{
  "num_attention_heads": 6,
  "num_key_value_heads": 6,
  "head_dim": 64,
  "intermediate_size": 1536,
  "norm_eps": 1e-05,
  "positions": "learned",
  "qk_norm": false,
  "init_std_up": 0.0322,
  "learning_rate": 0.000848,
  "final_lr_fraction": 0.05,
  "train_tokens": 675200000,
  "dataset": "wikipedia_en"
}
MLP neurons of a small language model. Each row is named by its layer, matrix (up: input weights) and neuron, and shows model dimensions 112-175. Each number is 200 + 20 x the weight over its row's rms, rounded and kept within 0 to 999.
Before each neuron's rows, "fires in" lists the words (lower case) most often at its 100 highest values on Wikipedia text that the model never trained on.

fires in: "of", "with", "by", "from", "to", "against"
L5.up729,200,199,212,199,213,237,209,217,204,154,222,217,197,215,200,151,219,186,208,147,180,214,209,195,191,167,196,154,206,172,176,194,185,202,185,233,207,216,187,209,201,203,185,221,210,194,189,210,193,214,215,231,209,169,220,218,187,177,194,208,208,214,213,180

fires in: "in", "or", "of", "and", "to"
L6.up1071,194,195,231,246,213,187,229,208,178,176,256,186,233,199,194,210,198,218,176,187,211,201,198,192,183,203,234,214,181,204,185,221,205,192,186,201,204,220,214,225,206,212,221,193,173,198,202,232,182,209,161,216,234,169,180,203,183,204,211,186,193,221,226,201

fires in: "an"
L6.up1174,163,192,213,220,184,231,198,188,186,214,213,233,197,197,222,157,195,151,211,214,224,166,202,199,190,192,240,182,164,195,190,236,239,150,179,202,187,222,211,204,233,214,217,202,208,149,235,207,192,215,197,202,195,178,198,211,208,213,228,211,191,189,171,198

fires in: "as", "both", "by", "used"
L6.up287,193,184,190,178,231,214,185,247,232,188,214,153,179,208,187,210,181,176,222,221,212,195,210,209,233,239,210,204,194,184,206,212,209,203,218,177,204,230,238,197,167,181,206,209,193,201,197,202,205,209,200,206,173,181,183,197,173,183,184,197,209,227,161,164

fires in: "can", "to", "would", "may", "also", "should"
L6.up274,207,206,198,181,186,219,192,191,164,215,206,176,179,211,203,235,189,201,207,183,173,183,156,216,194,197,214,175,156,166,230,237,176,191,199,185,190,170,190,224,192,212,216,230,170,206,249,221,220,193,184,186,234,214,219,230,200,189,194,173,187,227,192,186

fires in: "in"
L5.up382,203,188,191,198,226,183,161,204,199,246,182,184,178,194,220,214,216,215,167,190,216,199,191,228,183,193,228,217,173,202,181,186,186,212,179,229,236,169,200,239,235,193,239,188,193,197,178,229,225,224,174,201,212,209,193,217,194,215,194,183,188,212,218,217

fires in: "more", "less", "very", "too", "rather"
L5.up197,181,207,212,245,171,202,183,201,224,219,169,192,224,176,200,190,185,181,203,183,165,185,227,185,221,198,204,192,209,155,168,235,194,220,175,183,200,210,186,200,203,180,228,194,221,197,213,195,178,260,215,178,209,195,197,237,196,204,232,243,230,167,228,187

fires in: "an"
L5.up131,224,193,190,204,198,203,181,183,217,236,143,218,162,241,196,225,207,178,201,185,201,207,158,219,179,199,177,219,210,187,183,220,195,200,162,169,195,204,186,172,197,191,206,209,174,185,219,175,188,215,215,207,207,214,242,255,231,200,229,211,186,222,219,176

fires in: "by", "in", "of", "since", "at"
L5.up212,233,213,200,216,217,155,193,228,197,223,204,217,232,233,196,212,171,226,207,180,225,221,168,236,173,221,198,218,174,199,176,194,163,227,206,200,231,172,210,194,229,215,186,170,212,213,186,224,149,213,203,131,226,188,194,208,204,200,201,193,229,216,178,237

fires in: "and", "was", "as", "by", "until"
L5.up1004,213,200,212,200,137,227,201,210,237,197,220,211,215,229,202,217,206,217,193,194,223,195,207,214,222,208,180,209,185,182,223,230,186,191,196,191,181,236,202,193,202,210,190,176,209,206,192,205,225,215,197,164,204,178,163,229,172,197,209,185,210,237,152,203

fires in: "the"
L5.up1280,195,221,205,210,158,190,187,168,210,222,188,222,215,240,220,215,182,202,187,195,182,198,192,200,185,179,224,199,202,152,227,199,219,203,185,203,223,206,198,209,236,195,202,211,204,193,197,195,201,200,186,200,195,209,242,192,231,203,207,223,175,181,182,188

fires in: "for", "on", "to", "in"
L5.up685,199,211,202,212,204,215,194,181,203,213,202,198,205,228,179,177,183,224,230,195,198,139,201,208,191,190,224,160,201,204,229,185,187,186,191,220,238,198,200,211,199,184,219,194,210,173,218,216,170,206,176,173,218,195,179,213,228,218,201,248,208,207,213,226

fires in: "to", "a", "after", "the", "was", "upon"
L6.up225,204,192,173,224,212,190,200,172,235,196,217,196,199,192,206,188,201,196,174,199,180,186,184,199,206,159,234,196,195,200,201,224,203,231,201,203,202,209,195,178,198,167,210,188,197,154,204,180,230,223,222,178,206,176,197,162,198,226,193,198,191,200,189,177

fires in: "a"
L6.up1365,178,189,196,166,219,240,207,218,184,227,210,187,196,215,166,230,202,198,255,224,235,170,211,225,169,205,231,187,186,146,169,203,199,196,201,186,177,212,240,187,183,250,239,218,192,181,208,162,195,182,189,206,218,207,186,232,222,227,216,204,206,207,221,174

fires in: "to", "for", "as"
L6.up740,241,203,196,196,240,156,182,194,188,196,222,202,209,190,184,189,198,203,167,195,199,211,218,223,184,221,196,191,183,212,224,207,198,188,187,214,211,198,204,157,167,206,221,207,213,204,233,193,237,193,209,206,230,157,232,205,160,216,197,235,230,209,189,202

fires in: "was", "first", "debut", "held", "to"
L6.up330,160,198,192,211,185,178,181,194,189,219,223,245,220,188,180,159,205,202,213,196,201,179,210,224,199,215,232,197,194,214,199,189,205,173,174,214,227,206,224,194,183,218,181,211,194,179,203,228,201,224,179,197,206,202,195,198,224,198,191,227,210,240,188,158

fires in: "an"
L5.up777,197,226,181,171,231,208,217,193,234,215,186,184,233,198,185,188,220,190,227,190,220,223,194,206,181,211,193,180,204,227,207,198,214,180,141,152,190,182,192,206,198,188,223,192,163,153,213,222,140,197,175,203,229,210,211,217,224,220,225,192,189,191,211,237

fires in: "the", "a", "some", "two"
L6.up872,183,196,227,184,230,223,161,229,234,150,215,228,199,186,201,205,221,217,193,189,211,191,162,208,165,196,150,186,214,190,193,205,193,185,164,189,223,201,214,179,203,171,214,218,178,203,201,171,230,199,222,188,231,195,211,188,195,168,179,244,167,230,192,173

fires in: "is", "was", "in", "a"
L5.up1454,182,180,190,224,184,196,190,203,246,225,190,208,190,212,188,218,189,225,171,198,225,188,194,200,185,174,197,178,168,191,175,208,252,185,196,226,222,202,210,198,174,213,198,202,234,170,193,200,227,213,196,219,194,210,238,159,242,172,186,189,209,193,202,181

fires in: "to", "become", "as", "into", "became"
L6.up1452,206,178,219,185,231,203,223,179,233,168,229,203,183,189,218,186,203,190,201,201,218,218,229,219,197,208,215,208,166,189,192,191,189,209,209,208,215,228,221,194,172,157,223,193,204,233,185,200,192,213,194,211,234,181,196,229,190,170,191,212,173,218,243,217

fires in: "as", "included"
L6.up53,209,184,168,202,215,220,195,235,219,174,203,227,172,226,205,167,198,205,184,191,227,162,222,189,182,132,178,167,190,187,186,185,198,212,162,189,194,236,197,217,154,173,201,188,230,182,203,203,193,213,203,199,181,187,182,208,192,186,200,213,225,205,203,196

fires in: "no", "last", "everyone"
L6.up779,192,197,146,204,172,203,207,231,240,198,188,197,216,208,204,205,179,172,168,185,187,208,190,224,212,233,172,209,204,179,203,219,218,215,195,225,199,211,214,209,202,216,222,214,173,212,230,217,211,181,203,169,189,196,243,204,209,235,219,188,156,214,203,196

fires in: "had", "have", "has", "not"
L6.up373,178,226,225,188,209,221,189,172,185,160,202,227,213,233,189,164,211,165,204,188,207,199,184,202,219,182,242,156,193,182,216,171,187,201,179,200,204,195,178,180,211,180,209,187,197,199,200,186,194,198,223,188,202,231,216,193,184,234,220,211,212,206,206,232

fires in: "of", "if", "when", "in", "that"
L5.up76,185,172,189,208,175,188,181,196,225,205,203,229,169,219,198,211,178,166,196,184,212,193,179,195,209,185,235,204,201,212,231,164,195,196,203,211,190,213,215,227,189,215,194,179,182,202,234,216,223,173,239,210,178,165,214,175,200,189,193,247,225,214,242,222

fires in: "in", "over", "than", "about"
L6.up806,224,203,210,233,194,170,181,200,194,196,175,204,179,205,173,198,190,204,180,231,223,184,202,204,193,178,220,217,195,197,201,185,224,207,189,213,217,207,185,150,239,194,197,164,191,176,177,215,216,197,205,156,206,199,210,189,196,190,195,227,222,215,167,193

fires in: "in", "with", "of"
L6.up1150,160,191,175,194,193,194,180,228,230,197,196,209,220,205,185,212,212,207,200,226,203,189,201,217,190,234,188,176,194,167,229,185,193,198,195,224,207,180,168,185,217,196,204,209,217,166,188,217,211,208,219,164,210,215,194,200,237,242,192,212,218,188,206,192

fires in: "as", "and"
L5.up424,178,201,215,181,199,189,174,221,183,199,207,179,165,218,167,164,194,231,219,212,214,181,213,203,205,176,192,182,194,178,226,202,195,197,191,201,220,200,184,190,190,187,208,221,197,184,183,179,214,185,200,176,227,181,195,235,177,201,196,171,233,211,173,166

fires in: "to"
L5.up55,215,194,182,213,210,214,193,164,215,169,232,215,202,213,189,202,195,196,221,215,225,194,205,194,181,233,241,197,180,180,169,218,235,217,169,220,206,198,198,156,222,185,200,209,194,224,200,256,197,189,224,187,203,198,197,208,189,206,216,218,198,214,166,189

fires in: "an", "another"
L5.up148,210,205,196,177,208,223,184,236,228,193,179,234,239,217,219,194,198,186,184,215,200,221,196,181,192,195,187,173,188,194,192,227,176,197,162,178,224,197,191,195,183,202,236,204,183,176,219,185,174,211,209,196,209,219,218,211,225,223,213,206,191,177,193,193

fires in: "and"
L6.up1348,196,193,202,200,172,205,152,200,207,205,194,181,187,193,184,167,200,210,222,203,224,205,178,214,223,206,196,190,186,202,228,176,192,196,215,219,231,228,167,186,193,196,218,176,186,190,161,202,189,169,201,204,223,199,256,220,179,192,231,199,224,183,190,164

fires in: "of", "the", "early", "western"
L5.up907,180,198,207,238,231,200,194,163,195,201,175,193,198,215,182,170,205,188,210,210,222,205,180,230,194,229,207,193,179,169,219,202,178,213,185,218,200,226,211,189,170,232,220,205,207,200,204,216,198,194,182,187,210,202,220,213,190,228,226,177,198,210,210,197

fires in: "can", "would", "to", "could", "will", "may"
L6.up155,199,232,203,168,199,181,188,162,186,172,198,198,174,207,214,222,209,185,210,189,248,211,170,181,201,203,226,174,187,215,192,198,202,183,187,202,192,204,215,213,234,183,180,192,192,163,205,207,231,189,232,192,242,179,200,192,198,211,213,223,202,176,215,208

fires in: "was", "took", "of", "the", "had", "used"
L6.up674,196,165,244,201,221,203,180,156,183,231,214,206,180,222,218,193,201,228,220,208,238,238,203,218,170,145,225,179,171,177,188,224,195,208,202,210,187,237,214,214,230,204,183,212,178,157,206,193,200,255,219,209,188,202,199,228,208,222,234,226,230,219,212,196

fires in: "to", "will", "would", "should", "can", "help"
L6.up1127,179,199,225,158,200,203,201,176,165,234,223,207,194,238,209,187,194,187,227,173,218,192,191,182,217,204,224,212,163,190,213,185,196,179,178,199,192,218,195,202,200,228,174,192,178,190,208,199,191,225,214,167,217,196,225,210,198,215,196,195,220,222,204,233

fires in: "an"
L6.up125,184,212,199,200,165,192,205,184,213,196,166,204,194,210,208,216,168,167,206,187,207,175,227,184,181,188,226,181,217,220,176,198,216,185,186,214,253,215,187,224,186,169,217,239,194,146,171,196,222,194,189,205,204,228,182,200,210,204,212,225,212,211,184,181

fires in: "his", "her", "s"
L5.up453,194,221,201,193,153,200,170,216,222,190,183,234,206,202,205,208,201,154,172,173,212,222,197,190,203,220,212,207,208,143,215,187,214,208,182,215,185,209,190,200,189,231,199,214,212,203,201,194,204,207,195,157,217,200,197,181,200,263,190,221,192,224,191,203

fires in: "was", "were", "did"
L5.up1003,177,200,233,229,200,222,161,169,169,219,224,233,186,195,220,191,194,180,226,177,233,213,203,188,223,228,216,186,140,225,211,190,173,166,225,207,215,205,188,198,175,212,201,213,155,216,191,225,203,201,214,140,177,192,185,179,156,227,226,209,217,206,180,158

fires in: "an", "another"
L5.up1115,159,169,201,195,219,182,194,189,221,194,185,242,198,213,195,159,203,191,212,173,200,214,168,231,187,179,161,179,208,213,209,187,250,159,200,210,208,226,196,204,231,172,223,183,191,145,196,193,218,217,181,154,172,203,187,223,237,218,195,219,218,200,189,228

fires in: "the", "equipped", "s"
L6.up836,191,184,175,228,218,180,227,198,218,207,221,203,236,221,199,161,220,185,193,188,206,219,166,153,209,213,203,177,199,165,185,201,181,214,206,196,213,234,172,209,188,227,197,239,222,184,228,215,182,198,208,201,216,187,226,146,238,202,215,176,215,202,202,229

fires in: "of", "by", "with", "to", "while"
L5.up1116,184,210,224,227,196,197,178,197,219,197,218,224,208,210,207,192,225,203,210,210,189,193,189,232,192,217,177,172,185,183,204,212,207,170,188,182,190,225,186,158,177,164,209,235,220,215,209,239,224,211,189,169,218,124,202,211,210,159,204,220,191,199,199,210

fires in: "to", "for", "in", "with"
L6.up205,198,196,201,187,246,206,173,207,233,195,227,233,193,225,181,196,179,198,204,201,221,204,166,193,237,240,218,197,170,209,209,203,225,221,192,202,202,177,178,196,190,206,214,207,211,202,190,209,215,196,226,159,232,195,194,218,224,206,198,215,232,198,192,190

fires in: "in", "the", "until", "from", "of", "since"
L5.up1519,177,190,186,203,210,165,166,199,219,185,238,203,207,198,172,192,180,196,176,203,221,197,201,198,180,209,202,212,182,185,209,195,197,181,193,208,228,194,216,180,224,199,228,204,201,204,217,182,184,223,158,219,192,207,207,206,179,200,195,211,192,219,188,226

fires in: "an"
L6.up936,197,216,231,206,223,239,210,162,198,219,201,231,214,180,203,196,222,212,211,239,193,202,190,216,177,181,221,216,188,189,187,220,221,202,208,215,199,231,178,175,197,172,187,201,212,172,231,195,147,185,214,207,216,197,199,213,195,223,201,221,215,166,198,177

fires in: "of", "the", "a", "to", "in"
L5.up1176,174,201,210,210,197,211,168,214,178,195,210,237,197,196,198,207,174,191,181,185,211,187,234,220,173,181,220,211,187,145,223,184,171,197,190,210,211,196,210,163,163,198,222,185,212,205,178,203,174,187,240,168,224,196,194,210,182,217,196,180,195,214,208,216

fires in: "of", "by", "between", "how", "with", "to"
L5.up875,199,188,209,191,190,211,206,215,223,210,226,180,211,216,196,206,173,207,214,188,222,157,236,194,204,176,194,156,189,191,197,196,211,194,192,221,187,226,198,218,176,242,221,194,194,187,188,205,204,204,240,219,176,167,188,203,209,189,177,219,190,227,221,182

fires in: "grumman", "derris"
L5.up718,187,192,220,204,187,212,193,221,213,191,165,195,210,192,209,201,199,204,152,221,204,211,214,164,227,204,175,194,160,182,172,193,223,222,183,196,180,203,230,205,172,211,165,174,211,223,224,203,173,206,193,185,214,207,238,203,222,191,209,188,190,192,210,225

fires in: "in", "of", "to"
L5.up99,162,166,197,163,212,223,205,169,206,201,204,228,172,203,188,197,207,228,221,220,203,196,177,234,180,222,204,195,168,161,212,174,229,188,158,212,223,189,200,180,205,210,197,203,184,215,177,244,159,201,209,180,201,194,176,230,233,230,221,193,196,210,216,201

fires in: "de", "la", "despite"
L5.up905,187,171,231,212,223,229,204,192,185,207,178,218,195,212,226,201,213,220,175,181,191,205,199,217,187,145,184,193,169,190,230,215,192,160,186,215,236,177,190,167,218,214,223,230,193,197,206,189,206,211,202,165,224,233,222,178,189,196,192,225,183,210,202,207

fires in: "the", "just", "revenues"
L5.up901,189,202,182,210,204,191,197,167,218,266,183,230,224,226,188,191,195,219,242,196,171,197,193,183,178,209,212,194,199,181,191,167,239,180,183,197,205,207,210,199,224,170,194,202,191,197,186,216,174,197,230,239,205,200,218,202,205,209,239,218,211,213,185,208

fires in: "was", "a", "also", "been"
L6.up55,206,216,197,218,192,224,194,207,221,173,190,201,213,216,188,199,229,187,193,179,211,206,175,223,212,228,185,202,186,189,211,213,204,236,202,243,205,220,194,130,184,188,194,233,204,193,199,212,196,236,192,188,201,211,218,213,232,220,208,205,213,193,200,188

fires in: "bee", "and", "was", "is", "stops", "had"
L6.up83,137,214,194,205,217,212,178,182,195,205,222,199,202,203,180,192,184,196,219,201,183,207,169,197,198,223,189,223,197,197,181,189,208,201,192,196,197,237,145,250,189,201,186,225,160,222,204,201,201,175,197,156,180,210,159,213,168,192,190,177,169,185,211,205

fires in: "his", "their", "her", "your", "my"
L6.up483,205,188,172,238,178,190,173,203,248,216,215,203,192,243,222,232,215,156,166,190,196,196,214,182,211,185,191,176,198,211,173,182,228,243,183,215,171,192,193,213,171,197,185,200,201,192,159,226,207,229,223,192,197,214,211,182,210,222,182,224,201,183,198,184

fires in: "and", "to"
L6.up685,204,216,200,207,184,157,179,196,173,202,204,195,199,209,213,221,194,194,208,216,219,189,188,218,193,221,183,206,159,150,236,186,200,185,182,207,223,217,167,192,189,192,218,250,182,233,171,251,202,199,184,159,208,185,225,214,185,211,182,156,200,237,164,183

fires in: "for", "to", "his", "and"
L6.up1132,193,219,186,220,203,210,179,224,241,207,202,183,196,206,206,190,212,205,181,208,200,209,181,202,193,241,198,211,200,177,209,236,201,204,201,222,197,188,232,241,177,186,171,196,194,211,194,208,180,236,185,161,225,191,184,237,218,203,177,207,192,238,199,209

fires in: "a", "at", "by", "too", "in"
L5.up734,194,198,179,173,226,191,191,196,190,209,191,229,206,222,221,230,168,203,213,196,198,167,192,204,187,203,151,180,213,183,217,195,201,170,224,218,228,155,188,243,219,172,216,208,187,211,196,188,144,227,188,226,238,215,201,253,245,209,171,241,184,216,201,207

fires in: "one", "most", "three", "two"
L6.up677,165,195,195,176,209,135,177,199,183,172,188,185,209,193,196,219,218,198,195,206,207,188,209,194,182,202,215,161,202,197,190,182,213,207,207,198,210,198,178,204,189,153,246,170,226,196,199,198,223,197,197,213,228,232,194,179,241,190,241,204,179,220,196,204

fires in: "a", "adp"
L5.up1475,181,172,166,229,229,195,187,244,210,194,222,205,199,205,170,245,152,193,176,205,201,172,195,208,203,234,193,249,183,173,180,185,194,192,205,197,236,218,194,244,157,214,173,190,230,189,213,187,173,194,193,206,207,216,198,229,238,215,207,252,225,201,183,208

fires in: "an"
L6.up415,204,179,190,161,240,165,194,223,207,210,178,201,204,236,230,200,228,192,183,214,208,193,180,206,212,217,170,195,205,242,218,225,191,203,196,176,195,205,186,140,180,175,214,209,193,163,234,174,182,175,193,208,197,187,220,208,223,200,251,228,217,219,183,202

fires in: "an", "the"
L5.up86,189,135,184,186,167,183,202,162,212,214,211,228,225,173,193,190,204,198,192,197,224,203,157,180,196,186,241,176,195,191,209,214,218,202,183,212,198,233,173,190,198,210,211,221,203,172,216,164,176,204,210,191,199,212,183,192,217,221,218,197,205,201,162,199

fires in: "of", "that", "in", "2013", "to"
L5.up942,185,183,176,208,212,172,181,207,195,223,207,242,182,218,185,192,212,203,208,184,209,205,216,204,178,166,217,186,191,161,228,226,177,207,180,228,207,206,246,215,187,226,186,188,188,188,215,214,222,198,216,211,241,184,181,188,181,208,206,218,199,208,178,195

fires in: "a"
L5.up1395,199,213,163,182,195,234,196,211,193,213,205,191,197,179,217,222,184,202,214,192,198,170,197,207,186,197,182,213,219,181,170,195,211,173,209,203,199,172,157,190,212,191,185,225,196,174,168,203,204,193,220,168,204,225,234,161,229,203,203,171,218,204,158,225

fires in: "at", "to"
L6.up1154,193,223,187,199,197,221,201,216,180,181,202,178,195,198,218,184,225,195,205,169,206,212,184,215,218,181,229,198,175,175,206,186,224,211,207,213,228,203,239,204,209,215,206,227,226,198,181,216,192,200,218,202,211,197,186,183,205,232,214,216,214,188,231,209

fires in: "the", "la"
L6.up765,145,224,189,179,208,187,205,204,237,187,182,203,215,207,249,219,204,175,191,212,199,205,168,226,185,200,191,190,202,149,204,166,222,163,176,220,197,188,174,199,175,216,189,203,191,200,239,191,198,180,184,189,197,197,211,202,186,218,173,234,186,207,196,185

fires in: "for", "of", "no", "to", "on", "in"
L5.up1240,200,204,200,212,188,193,168,224,207,203,203,194,203,213,229,198,221,199,181,210,221,169,198,223,178,216,189,168,191,185,187,178,195,201,192,248,204,183,202,208,226,183,205,226,219,222,225,233,203,193,175,183,213,178,194,207,217,214,174,175,165,211,203,196

fires in: "in", "more"
L5.up1406,203,204,200,204,200,206,210,197,190,227,192,192,191,235,180,206,179,216,205,182,168,174,221,186,230,190,238,204,210,204,202,216,192,173,203,200,222,181,202,182,217,188,247,175,204,185,205,239,177,221,203,208,241,194,173,205,225,217,196,206,199,214,223,198